config = dict(
    vocab_size=2048,
    rope_fraction=1.0,
    extras=['capped logits'],
    init='normal',
    beta1=0.93,
    schedule='wsd',
    decay_fraction=0.564,
    doc_mask=True,
)
MLP neurons of a small language model. Each row is named by its layer, matrix (down: output weights) and neuron, and shows model dimensions 32-95. Each number is 200 + 20 x the weight over its row's rms, rounded and kept within 0 to 999. A neuron's up and down rows have the sign that makes its largest values positive.
A block is one neuron, or neurons of one layer that tend to fire together. After each block is what it responds to, as a language model described it from the Wikipedia text at the highest values.

L7.down142,196,221,219,193,213,189,207,233,231,188,189,231,196,219,197,214,175,188,177,201,207,183,223,184,185,185,158,225,196,188,204,177,194,209,206,188,218,190,180,186,203,215,212,153,161,208,191,175,214,192,192,198,224,201,217,190,222,218,205,226,207,199,210,190
Description: Year century prefix. The first two digits of a year (19, 17, 18) after a date, month, or "in", e.g. March 1954, in 1969, the 1950s.

L9.down32,219,193,162,182,201,208,206,195,153,153,189,191,181,224,194,204,178,225,176,183,174,189,210,211,193,222,199,218,232,197,165,213,165,201,188,197,178,189,165,215,218,193,222,164,174,214,201,226,191,202,212,217,207,196,201,217,191,159,184,218,187,219,197,191
L9.down45,196,192,191,188,226,187,185,263,230,172,200,192,169,174,219,193,206,185,191,207,189,205,233,196,202,191,198,241,183,203,225,205,185,200,189,185,224,203,230,192,176,179,220,180,192,201,180,179,188,213,194,183,196,200,196,190,208,207,181,204,222,197,202,180
L9.down88,174,198,195,184,184,202,213,201,176,204,194,219,199,185,185,217,184,179,198,191,218,223,201,208,221,207,227,199,202,193,188,218,206,239,171,227,207,200,263,188,192,194,193,205,215,248,185,181,211,165,199,183,206,188,196,175,193,213,211,200,250,198,229,201
L9.down160,184,137,252,200,196,210,184,210,213,198,207,200,195,230,200,206,216,230,182,220,203,199,218,205,182,178,215,198,173,206,210,194,170,196,190,211,202,189,225,147,184,175,228,231,193,226,184,208,215,191,159,209,193,213,188,198,194,165,225,238,163,189,196,171
L9.down229,203,210,194,208,202,196,159,196,212,216,208,184,173,189,211,235,241,228,199,217,219,235,184,227,213,206,163,181,170,187,176,206,183,206,218,189,265,187,224,178,192,188,211,232,235,217,205,175,173,201,224,217,200,212,185,222,188,192,190,177,173,212,209,214
L9.down237,181,205,226,233,194,190,180,196,175,245,180,199,198,173,172,192,195,224,212,179,236,204,212,199,188,221,186,208,222,180,187,187,198,181,191,203,199,209,189,194,220,208,182,193,223,200,188,235,211,201,217,209,204,217,226,180,206,211,206,231,191,206,233,150
L9.down238,207,193,210,188,225,232,202,208,221,187,183,194,189,198,179,197,198,241,209,207,237,192,200,210,216,185,171,188,170,215,223,226,197,150,196,217,206,223,221,194,198,190,196,189,202,184,195,178,231,200,226,185,227,196,164,165,206,228,233,218,243,178,227,218
L9.down259,219,184,209,208,197,212,177,186,220,186,220,194,206,170,193,212,190,205,229,184,196,227,169,212,187,191,225,180,200,214,191,185,220,230,186,193,190,202,255,192,217,192,221,220,187,227,185,187,199,213,185,169,238,224,224,174,231,197,195,217,206,256,220,215
L9.down276,201,168,194,179,168,196,193,189,203,206,196,206,177,203,194,189,193,162,223,182,199,210,196,219,203,195,223,197,232,239,218,190,228,197,185,207,205,198,211,192,218,172,194,183,150,229,210,199,142,193,207,167,178,173,200,218,219,234,213,201,165,211,209,220
L9.down291,192,231,194,202,226,199,210,204,201,226,205,160,159,176,198,220,209,213,188,213,219,217,183,181,197,196,216,213,251,200,200,211,206,216,224,163,210,192,248,187,187,195,183,221,195,198,163,203,192,188,209,206,208,195,184,212,207,202,192,186,188,195,193,181
L9.down316,211,227,177,166,216,196,229,198,185,185,202,199,234,214,209,192,225,204,162,211,201,226,198,175,232,207,220,204,177,215,213,211,220,224,187,177,169,173,219,179,228,172,229,212,221,236,179,186,206,185,189,173,189,227,188,193,199,214,185,213,198,217,198,243
L9.down365,220,172,225,179,214,181,191,203,202,186,185,219,194,157,230,193,203,183,196,229,200,203,196,219,178,199,219,191,196,205,200,206,188,183,195,170,233,244,260,203,173,189,216,182,218,195,177,228,168,218,203,216,194,172,214,201,183,160,219,176,209,178,182,177
L9.down446,173,200,172,170,193,217,186,167,212,171,207,229,203,183,215,195,200,164,172,175,208,237,170,214,180,203,191,233,212,207,218,209,227,211,217,221,219,205,220,188,181,187,219,240,201,201,176,172,205,189,184,152,220,201,204,220,200,199,206,207,220,215,215,197
L9.down450,168,194,211,168,211,226,199,203,176,212,180,221,201,192,211,199,239,173,203,196,170,191,234,180,202,194,203,189,249,171,219,201,207,208,214,182,160,180,201,190,203,192,183,189,236,222,194,201,210,222,215,202,204,200,151,205,224,248,176,167,218,202,227,198
L9.down459,208,181,219,211,210,194,157,164,210,223,200,197,198,187,171,223,184,201,191,180,200,184,213,213,206,218,190,234,230,215,188,160,226,237,197,194,215,173,244,223,198,193,229,216,220,180,200,204,162,163,220,196,174,198,195,207,212,208,184,212,188,233,182,195
L9.down461,203,207,204,188,225,202,203,181,188,192,229,215,229,202,168,202,214,184,194,204,196,223,176,199,202,198,204,205,196,182,195,205,224,195,175,238,189,174,215,208,202,205,211,180,176,174,227,216,199,212,138,169,200,222,193,156,221,220,166,202,226,189,174,215
Description: Year century prefix. The century piece of a four-digit year, mostly 19 (also 18, 17), after in, a comma or parenthesis: in 1955, (1999–2003).

L3.down82,208,214,194,194,184,208,183,232,182,196,212,182,193,174,208,224,204,164,218,176,224,192,201,201,213,200,218,203,182,172,192,200,209,194,193,208,198,207,203,189,259,211,184,180,195,223,218,187,191,180,190,232,216,207,194,195,196,214,206,238,185,233,191,194
L3.down140,191,207,207,225,217,197,154,189,200,199,227,194,201,169,202,252,197,206,207,217,175,172,174,207,208,184,198,221,217,190,223,167,204,181,186,207,209,183,188,159,201,188,150,193,169,232,190,177,202,202,178,232,215,239,164,206,219,165,179,213,197,181,215,205
L3.down296,195,209,181,230,236,214,217,232,219,190,202,182,191,220,189,190,200,218,234,184,189,188,181,224,167,156,187,202,220,207,155,153,207,166,198,219,187,195,200,240,181,212,194,207,201,217,210,186,177,188,209,240,188,212,202,182,195,218,204,210,151,205,215,215
L3.down433,174,245,200,175,222,183,184,143,199,209,193,200,175,201,187,213,199,224,194,198,191,172,200,218,167,217,203,209,191,230,216,193,195,193,198,182,173,194,198,223,186,168,168,198,224,184,186,182,183,163,196,210,180,164,219,236,226,221,191,236,195,220,215,175
Description: Decimal point in numbers. Decimal point right after the integer part of a number, strongest in decimal coordinates (46.256111°N), also vote percentages and measurements (56.5, 1.83 m).

L3.down21,161,229,198,197,200,217,188,230,190,177,227,184,180,163,195,209,171,217,170,214,203,225,203,186,236,161,242,190,214,208,151,173,193,201,203,192,182,187,183,196,228,184,192,242,221,221,222,188,217,180,184,190,198,166,184,226,177,202,224,219,170,195,189,186
L3.down95,167,178,219,195,206,229,196,196,197,183,220,223,217,183,188,206,211,187,201,207,182,175,203,213,173,218,209,209,185,180,212,217,222,221,222,214,217,213,221,218,191,193,201,211,184,225,191,216,222,209,184,215,220,179,176,205,203,212,221,207,166,227,169,201
L3.down115,213,198,205,201,222,211,179,244,193,203,180,180,224,203,214,196,218,231,174,202,203,199,224,223,204,172,220,184,203,181,218,199,217,200,187,182,200,175,208,206,182,181,191,213,178,194,214,236,169,212,225,220,227,207,197,207,222,198,188,184,193,177,189,218
L3.down325,171,187,219,220,165,198,206,192,193,193,207,245,197,202,189,204,172,205,199,227,175,233,182,228,183,207,208,162,211,212,193,205,188,179,180,174,222,207,193,193,181,180,216,198,180,205,246,209,217,216,216,195,219,198,199,179,211,188,195,191,169,174,187,206
Description: Capitalized name/month starts. Capitalized word-initial tokens beginning proper nouns, chiefly first names, month names and name fragments (Christ-, Mar-, May, Car-, Paul, June), often after list dashes or table pipes.

L7.down87,247,207,174,208,236,190,191,183,174,170,220,199,193,173,168,192,188,206,199,182,198,189,217,176,182,214,215,183,189,198,207,194,191,165,158,171,203,199,225,202,169,249,223,229,196,214,229,170,212,177,189,184,192,213,215,219,179,207,177,219,198,199,190,190
Description: Month names and name fragments. Month names starting dates in birth lines and table cells (January 27, 1934), plus mid-word pieces of foreign proper names (Gyzis, Hirayama).

L7.down181,211,196,201,172,199,238,186,216,209,149,213,187,222,226,194,207,208,189,191,213,203,249,204,171,206,221,199,192,166,238,179,223,221,202,206,240,189,190,227,233,198,205,179,182,206,210,183,209,221,216,191,214,214,219,192,197,202,192,184,197,202,217,173,145
Description: Year century prefixes. The "19" or "20" that opens a year, especially in date ranges and parentheses (2015–20, (19, 1999–20); weaker on heading words like History, World.

L9.down28,192,203,235,193,197,196,198,208,213,229,251,197,182,225,175,181,224,171,211,212,221,158,178,197,186,186,189,181,179,196,187,214,190,178,183,214,231,198,250,207,241,187,172,234,214,180,198,189,175,198,219,201,219,215,204,196,205,213,174,174,204,190,195,198
L9.down40,163,201,163,219,224,204,248,207,216,223,178,230,216,190,184,196,196,221,197,193,155,205,198,199,198,222,166,202,211,224,194,201,235,197,193,153,196,175,188,179,208,195,188,185,197,223,186,202,191,193,214,225,209,203,230,214,211,229,212,193,193,226,206,206
L9.down47,196,207,232,204,197,229,206,145,196,210,231,229,196,221,177,221,231,195,170,181,178,210,189,231,212,219,191,207,217,215,186,221,188,218,206,210,199,199,220,225,241,168,194,197,196,194,228,200,177,189,179,204,234,207,208,221,199,209,204,201,175,194,191,223
L9.down141,195,234,187,214,172,228,192,173,183,212,154,160,219,220,198,224,208,190,214,178,186,197,226,249,228,198,179,204,219,175,188,187,201,206,200,214,217,194,175,211,214,173,187,231,242,194,225,201,209,172,190,222,211,190,171,192,198,225,190,148,217,208,209,209
L9.down202,227,176,217,194,208,197,199,214,211,169,244,210,201,220,185,199,222,182,192,194,249,194,216,187,182,212,165,228,183,180,201,174,197,187,207,211,201,206,226,201,205,207,223,235,185,203,192,208,205,217,187,186,190,220,222,193,211,221,206,177,181,217,196,178
L9.down205,213,236,164,213,189,227,221,180,237,209,212,221,221,220,169,211,186,169,153,178,183,186,204,201,167,228,181,219,212,220,168,196,192,183,189,214,194,171,194,166,216,238,208,206,207,220,181,189,194,186,177,216,208,214,198,219,194,215,186,211,197,192,222,220
L9.down312,198,171,175,163,215,210,236,199,229,216,195,176,223,170,196,211,241,202,219,177,175,235,206,201,198,177,199,182,193,224,176,194,164,151,216,222,188,179,219,202,215,234,211,186,208,198,212,216,229,190,179,222,161,217,215,190,233,165,203,232,191,218,205,194
L9.down327,206,218,191,224,206,201,182,174,222,177,215,204,206,187,174,195,198,200,181,228,221,173,198,199,215,215,180,203,196,199,206,214,193,189,226,208,192,220,221,195,197,205,202,193,217,220,262,228,212,182,181,227,182,188,196,166,212,204,172,211,213,168,240,205
L9.down341,207,187,202,216,248,190,229,181,180,226,203,188,234,196,226,149,225,212,244,206,193,210,227,203,201,192,155,178,201,221,203,217,200,168,161,171,201,192,177,207,201,206,207,201,204,199,189,204,225,235,180,191,179,175,221,202,183,190,199,193,209,230,223,180
L9.down353,189,174,174,211,174,201,221,163,205,241,216,197,198,228,211,185,212,223,232,231,205,157,202,196,215,198,215,225,225,230,194,234,224,169,206,223,164,189,190,223,210,191,185,195,199,165,185,157,191,225,193,200,185,209,190,196,207,215,192,228,176,222,159,200
L9.down371,201,201,191,223,196,175,173,235,193,260,199,180,199,203,160,212,218,176,210,202,171,220,213,223,182,196,192,178,224,210,203,227,214,135,208,200,206,189,202,197,192,223,191,205,206,181,224,210,218,200,216,213,202,218,201,235,199,222,204,183,209,229,224,223
L9.down375,220,188,155,203,190,178,204,238,174,208,178,206,179,220,180,242,193,225,229,180,177,186,183,221,186,208,203,173,214,183,199,183,210,188,204,211,199,206,204,172,214,237,212,198,216,200,172,187,184,161,215,218,194,218,221,231,211,195,206,191,203,249,172,226
L9.down423,204,216,173,182,204,220,199,136,185,194,197,239,192,214,172,213,210,196,173,145,154,192,217,204,201,186,202,206,184,218,215,158,197,186,194,191,188,185,190,219,211,202,180,197,209,194,211,180,178,210,230,196,238,236,209,174,208,230,217,164,188,225,211,207
L9.down424,220,204,204,214,217,201,214,201,199,185,197,196,227,187,210,178,194,188,231,241,212,204,217,156,228,201,192,198,192,252,218,240,190,210,207,183,166,194,228,210,213,202,196,204,188,203,226,186,217,190,174,216,182,200,182,248,227,176,181,178,194,221,255,187
L9.down437,211,183,191,176,168,203,193,222,202,159,170,198,205,145,223,198,204,200,182,225,195,184,198,188,221,207,228,192,163,231,219,185,222,183,180,219,188,211,197,167,189,216,201,187,215,229,256,208,172,189,147,201,222,191,199,185,179,190,209,200,208,207,183,233
L9.down471,203,190,177,213,197,192,169,223,191,207,179,206,210,192,220,195,162,181,188,223,168,237,196,191,197,197,199,167,176,176,198,188,196,204,204,240,203,206,117,209,201,176,205,214,209,237,200,200,213,229,209,195,145,188,207,196,196,189,219,215,183,189,203,175
Description: Month names in dates. Month names within full dates, mostly after a day number or "on"/"in", e.g. born 15 December, on 11 July, November 2023.

L3.down199,199,236,207,191,191,216,188,253,245,184,175,207,165,222,195,194,219,172,186,205,233,165,193,217,202,185,188,204,163,227,178,175,219,191,222,230,233,182,206,185,201,213,218,158,236,157,197,198,235,242,205,196,223,193,198,198,215,187,215,199,194,207,188,227
L3.down371,223,176,232,186,176,196,215,221,234,171,177,182,190,177,193,186,198,174,165,205,191,210,235,178,233,198,191,228,199,183,231,172,199,186,212,210,165,209,202,219,236,182,193,185,212,178,235,182,234,237,239,152,215,229,208,201,242,216,213,158,211,212,220,202
L3.down382,214,183,189,174,205,216,201,187,216,173,223,169,240,177,213,177,165,172,213,209,187,228,177,181,209,200,232,220,221,199,184,220,219,188,201,205,210,221,236,195,230,205,196,229,227,193,214,185,201,227,187,213,201,200,245,171,230,210,203,198,174,155,171,179
L3.down432,222,242,218,217,207,213,216,222,209,201,183,188,201,207,226,201,189,220,225,190,212,213,210,205,188,188,215,173,217,236,195,195,195,196,233,206,190,202,171,224,197,183,177,205,221,205,204,148,211,221,213,180,203,217,210,194,194,197,227,163,214,194,195,251
Description: Latin-style word-initial prefixes. Word-initial prefix pieces such as de, pro, re, pre, trans, con split off from the rest of an ordinary word, e.g. de|cided, pro|hibited, trans|fer.

L7.down242,216,212,214,207,191,183,212,170,211,250,195,201,214,190,206,187,215,198,168,162,200,189,193,197,211,207,178,196,195,166,200,214,208,219,198,212,183,243,208,203,175,220,227,178,210,184,210,180,197,223,160,175,194,189,175,220,215,206,187,201,200,211,185,190
Description: CJK name characters, capital S. Mid-name Chinese/Japanese character pieces (蔣…舟, 毛…东, 鈴…) and a capital S opening proper nouns, e.g., (Sioux, (Steve, SAARC.

L9.down23,235,208,216,185,223,174,203,194,204,206,142,212,199,191,180,196,172,171,198,171,182,188,178,208,169,215,195,194,242,219,173,180,210,183,205,208,186,171,219,180,230,166,190,200,187,221,221,161,168,170,202,219,204,159,159,171,202,184,187,222,200,212,185,189
L9.down24,191,222,193,178,198,232,203,194,188,147,181,161,204,195,185,202,193,235,215,197,199,244,221,172,198,174,220,173,191,248,194,179,195,217,268,191,221,190,209,186,193,197,192,209,200,184,220,194,187,200,184,171,192,178,220,207,176,227,183,186,200,216,212,213
L9.down46,191,216,186,224,179,216,185,238,211,208,205,185,192,209,203,226,215,200,216,222,237,204,188,185,198,214,182,223,194,196,230,191,188,214,233,199,210,205,234,216,198,178,180,206,177,191,162,185,203,174,178,199,174,179,243,243,228,175,213,180,218,175,224,235
L9.down64,205,187,204,194,163,197,213,243,189,174,205,188,208,196,179,234,203,209,201,225,207,201,187,186,233,199,206,196,223,193,232,204,211,211,190,208,168,204,280,208,200,193,223,235,176,230,194,184,169,189,200,197,199,208,229,230,203,217,187,183,171,194,156,208
L9.down218,206,192,210,224,171,221,226,180,178,183,194,191,211,198,205,259,184,176,175,212,186,189,192,193,191,237,203,196,244,193,177,219,193,224,190,215,217,185,167,201,223,173,193,179,177,208,233,216,193,225,209,201,208,218,215,197,170,175,190,231,226,189,204,183
L9.down221,227,166,164,177,192,189,197,196,180,208,227,210,190,189,214,180,208,212,194,196,185,197,203,197,201,234,175,211,194,182,194,207,169,211,226,171,246,187,178,204,179,198,214,178,214,176,170,247,215,213,174,176,193,208,209,188,216,204,199,238,215,181,197,224
L9.down263,177,198,207,193,212,174,217,216,205,214,254,184,209,189,200,219,189,230,248,193,192,216,206,208,174,154,212,194,188,202,205,206,191,174,192,188,221,177,233,236,188,163,234,215,196,231,185,202,209,184,216,183,189,216,190,183,216,231,178,201,191,185,183,192
L9.down283,167,201,208,204,186,191,217,240,171,213,158,221,197,185,179,221,184,208,220,196,208,186,199,217,194,169,192,232,214,205,204,245,216,195,230,213,192,175,189,189,199,193,218,213,202,256,164,203,191,207,203,213,189,218,189,202,187,223,180,204,158,164,205,209
L9.down330,207,212,193,211,225,232,213,187,173,216,183,165,184,185,189,206,215,219,173,213,229,182,224,196,151,186,198,187,170,253,239,218,208,149,207,206,216,219,230,196,174,153,185,185,191,165,211,203,208,212,211,236,184,206,218,188,204,196,192,203,153,196,238,230
L9.down333,213,211,202,211,158,147,204,201,203,257,193,198,194,187,190,215,184,244,171,244,239,193,161,181,159,212,187,161,212,204,206,208,176,194,218,185,201,192,189,162,209,143,211,192,218,205,182,204,178,169,173,190,182,191,192,187,188,179,250,179,215,216,171,212
L9.down382,214,212,161,221,204,202,199,183,184,187,188,193,171,183,195,263,221,232,204,192,201,198,201,178,195,197,214,223,182,196,195,182,188,204,187,181,210,222,207,212,177,172,197,199,248,236,185,207,137,178,190,170,202,196,233,221,171,198,216,203,170,192,185,151
L9.down385,216,205,180,202,207,185,218,201,207,187,222,206,219,247,225,201,186,207,204,210,190,198,179,240,196,161,205,177,183,193,225,252,191,208,201,203,167,217,161,173,207,184,193,217,211,205,200,217,190,213,189,180,205,191,211,227,247,196,198,192,198,223,173,190
L9.down411,234,179,218,222,209,220,191,180,204,155,185,205,251,224,228,199,188,192,194,177,217,195,187,213,182,198,212,197,192,190,187,207,223,225,188,204,207,180,218,206,186,203,187,170,209,178,205,201,196,193,200,176,193,206,216,191,193,166,159,219,218,206,198,221
L9.down419,224,202,189,186,195,191,198,201,218,184,205,180,177,178,223,214,188,222,190,156,218,205,229,197,223,157,200,201,184,218,176,215,233,209,198,223,159,236,165,215,157,173,214,190,194,187,193,203,146,171,188,187,238,244,202,217,184,160,162,209,190,190,169,192
L9.down433,215,201,218,225,187,212,198,215,198,183,247,197,252,227,216,197,207,178,180,196,200,163,259,196,201,196,197,204,198,203,256,179,196,194,166,195,174,179,208,186,219,220,213,182,169,176,192,167,195,154,187,191,234,178,212,171,193,219,206,199,214,215,210,188
L9.down494,161,201,205,191,193,218,178,214,195,202,239,152,185,195,199,237,213,224,218,227,222,225,223,216,237,188,193,236,165,230,177,191,201,177,214,199,182,207,178,209,175,190,197,184,202,217,183,205,193,189,221,227,159,168,190,205,208,230,161,223,192,200,199,188
Description: Mid-character and mid-word fragments. Partial byte tokens inside CJK or Arabic script in parenthesized native names (鈴木, テレタ, البطول), plus odd mid-word English pieces like attack|ed, ch|ap|ter, ill|ustrator.

L9.down11,207,205,178,195,187,191,162,170,200,206,195,178,201,211,237,214,177,210,173,219,179,197,189,218,197,184,208,182,185,167,194,207,230,190,174,259,221,175,177,216,235,214,189,173,179,197,206,218,188,217,211,199,191,215,199,223,211,166,206,204,208,211,198,221
L9.down30,199,173,170,228,184,217,179,197,202,195,182,238,226,225,173,196,200,195,234,183,200,211,225,183,214,192,194,213,221,216,182,220,190,186,153,214,175,188,206,207,203,219,206,194,179,185,216,200,203,211,173,194,205,187,201,227,159,188,207,189,226,237,189,197
L9.down71,210,170,242,199,180,172,221,193,188,149,201,218,185,177,216,203,199,201,156,206,212,221,219,225,197,185,187,206,239,184,226,172,174,225,238,191,223,194,201,187,164,191,199,157,213,205,203,218,194,199,150,168,225,211,209,206,206,196,203,199,167,213,208,191
L9.down113,209,147,217,156,182,178,211,189,207,199,156,174,213,208,216,191,199,204,216,213,208,219,193,200,194,204,191,205,257,221,194,203,173,176,203,174,204,194,192,185,199,186,241,188,179,199,229,215,187,202,187,186,232,194,172,225,204,190,207,237,199,227,212,165
L9.down115,189,206,196,185,233,170,196,195,210,178,185,210,199,216,223,222,170,181,186,211,204,210,195,188,180,223,211,190,193,181,228,189,183,208,195,229,184,247,193,211,248,232,219,190,208,200,213,195,244,231,208,182,193,218,175,230,218,205,222,196,201,213,231,197
L9.down199,208,198,192,219,190,172,196,191,223,175,176,232,192,223,196,213,220,193,195,226,224,172,183,226,208,220,185,217,180,235,198,235,185,191,192,183,189,201,155,213,165,217,241,238,200,217,181,217,229,204,219,162,171,211,205,210,199,216,200,223,206,212,204,209
L9.down261,207,208,234,209,188,205,189,232,227,189,194,193,174,171,171,220,194,192,176,198,180,217,218,196,215,203,156,170,168,178,185,215,182,239,185,181,188,197,227,207,220,215,188,174,201,205,221,172,211,188,186,231,199,259,192,227,175,159,200,208,183,216,191,212
L9.down315,207,191,174,223,188,164,154,204,192,203,231,209,232,222,188,209,220,193,221,210,200,206,230,245,209,204,204,229,198,163,192,192,245,165,215,216,175,206,244,203,205,174,192,189,190,175,205,173,205,201,182,192,198,205,182,180,185,172,192,207,184,206,214,206
L9.down320,196,219,217,179,200,205,203,218,213,206,179,219,203,236,219,222,234,187,208,201,205,197,191,183,196,185,237,201,194,162,221,224,208,197,201,220,170,201,209,187,164,193,200,163,184,180,220,197,193,247,174,219,196,212,202,206,245,190,232,220,204,206,251,218
L9.down322,175,241,176,172,198,180,198,221,214,243,186,199,175,222,182,213,193,206,169,221,224,210,205,180,202,159,221,206,205,200,184,222,173,190,174,211,215,190,221,228,217,175,186,181,200,145,199,202,244,181,209,205,199,209,168,190,205,212,218,237,244,159,178,165
L9.down372,230,184,205,228,218,197,202,231,168,186,227,178,188,216,214,194,216,227,210,210,215,168,174,193,215,180,202,160,225,195,225,189,182,217,207,219,226,195,212,194,181,137,197,181,189,205,166,213,240,202,160,237,204,186,203,209,197,192,208,181,214,216,199,189
L9.down376,235,208,191,178,178,191,197,179,200,230,206,217,239,226,178,192,189,194,186,172,198,211,190,194,206,225,229,154,220,183,213,185,187,193,213,212,220,211,238,236,182,217,198,222,200,204,172,220,160,237,202,198,201,241,191,202,209,211,210,191,203,241,168,181
L9.down416,203,181,162,209,180,217,184,210,215,199,217,169,168,241,168,198,171,187,193,193,175,156,218,175,181,180,193,226,221,210,178,179,188,222,150,222,193,202,215,204,196,214,233,198,192,203,168,243,244,171,198,203,188,188,189,200,170,195,184,202,194,199,197,195
L9.down434,206,188,171,190,205,244,195,221,152,211,199,191,202,181,213,222,200,191,216,187,190,199,213,205,201,190,174,186,218,218,219,209,181,227,193,230,197,189,214,200,216,167,209,204,184,154,193,193,224,165,212,225,207,229,209,225,206,228,189,199,207,178,173,216
L9.down489,200,196,214,218,216,193,188,220,203,194,137,211,214,196,203,188,215,221,194,169,177,228,197,236,216,222,197,195,190,188,187,210,210,221,219,194,234,209,203,197,213,225,198,200,188,187,197,224,181,199,189,217,188,249,228,221,199,188,179,196,217,199,206,224
L9.down511,206,225,193,215,227,200,187,183,225,210,198,207,177,209,213,191,213,181,208,155,191,221,208,212,175,185,204,203,144,202,240,232,200,220,219,218,137,196,199,199,199,196,215,189,201,214,208,197,193,163,205,189,161,196,190,201,258,213,226,249,163,198,187,198
Description: Year-range dashes. Mostly the en dash joining two years, as in 1996–97, 1993–94, 2009–10, in sports tables and seasons; weaker on scattered word pieces and punctuation.

L3.down97,227,179,248,199,196,184,201,213,192,230,203,201,180,194,189,223,240,191,249,199,169,195,240,218,194,215,219,200,216,184,168,214,212,176,200,191,216,199,178,198,198,199,166,210,207,192,234,196,197,223,213,212,194,198,202,150,207,184,170,192,206,219,226,234
L3.down170,218,198,170,200,169,201,209,224,172,166,206,183,221,183,195,199,215,198,198,211,238,222,189,187,219,202,210,202,199,148,215,220,173,181,245,202,204,199,242,199,199,221,188,196,163,180,248,190,189,176,185,178,187,210,143,189,219,194,183,197,223,203,167,200
L3.down179,207,208,169,187,206,201,183,182,218,192,225,198,195,198,230,191,240,191,217,193,195,201,218,226,205,217,180,179,200,182,219,225,215,201,199,231,223,232,232,183,184,202,221,203,142,165,211,182,197,185,213,170,172,166,170,217,207,220,208,199,213,190,185,217
L3.down294,186,177,208,195,221,175,181,224,177,232,190,192,217,169,151,223,214,166,226,201,181,194,204,204,223,201,229,206,185,167,190,187,211,195,199,218,202,202,205,215,195,215,201,218,179,193,189,230,197,199,216,199,196,200,231,185,210,205,213,197,206,201,220,200
Description: Year century prefix. First number token of a four-digit year, mostly 19 or 18, after in, a comma or a table bar, as in In 19|69 or Wagner, 19|12; also other leading number pieces.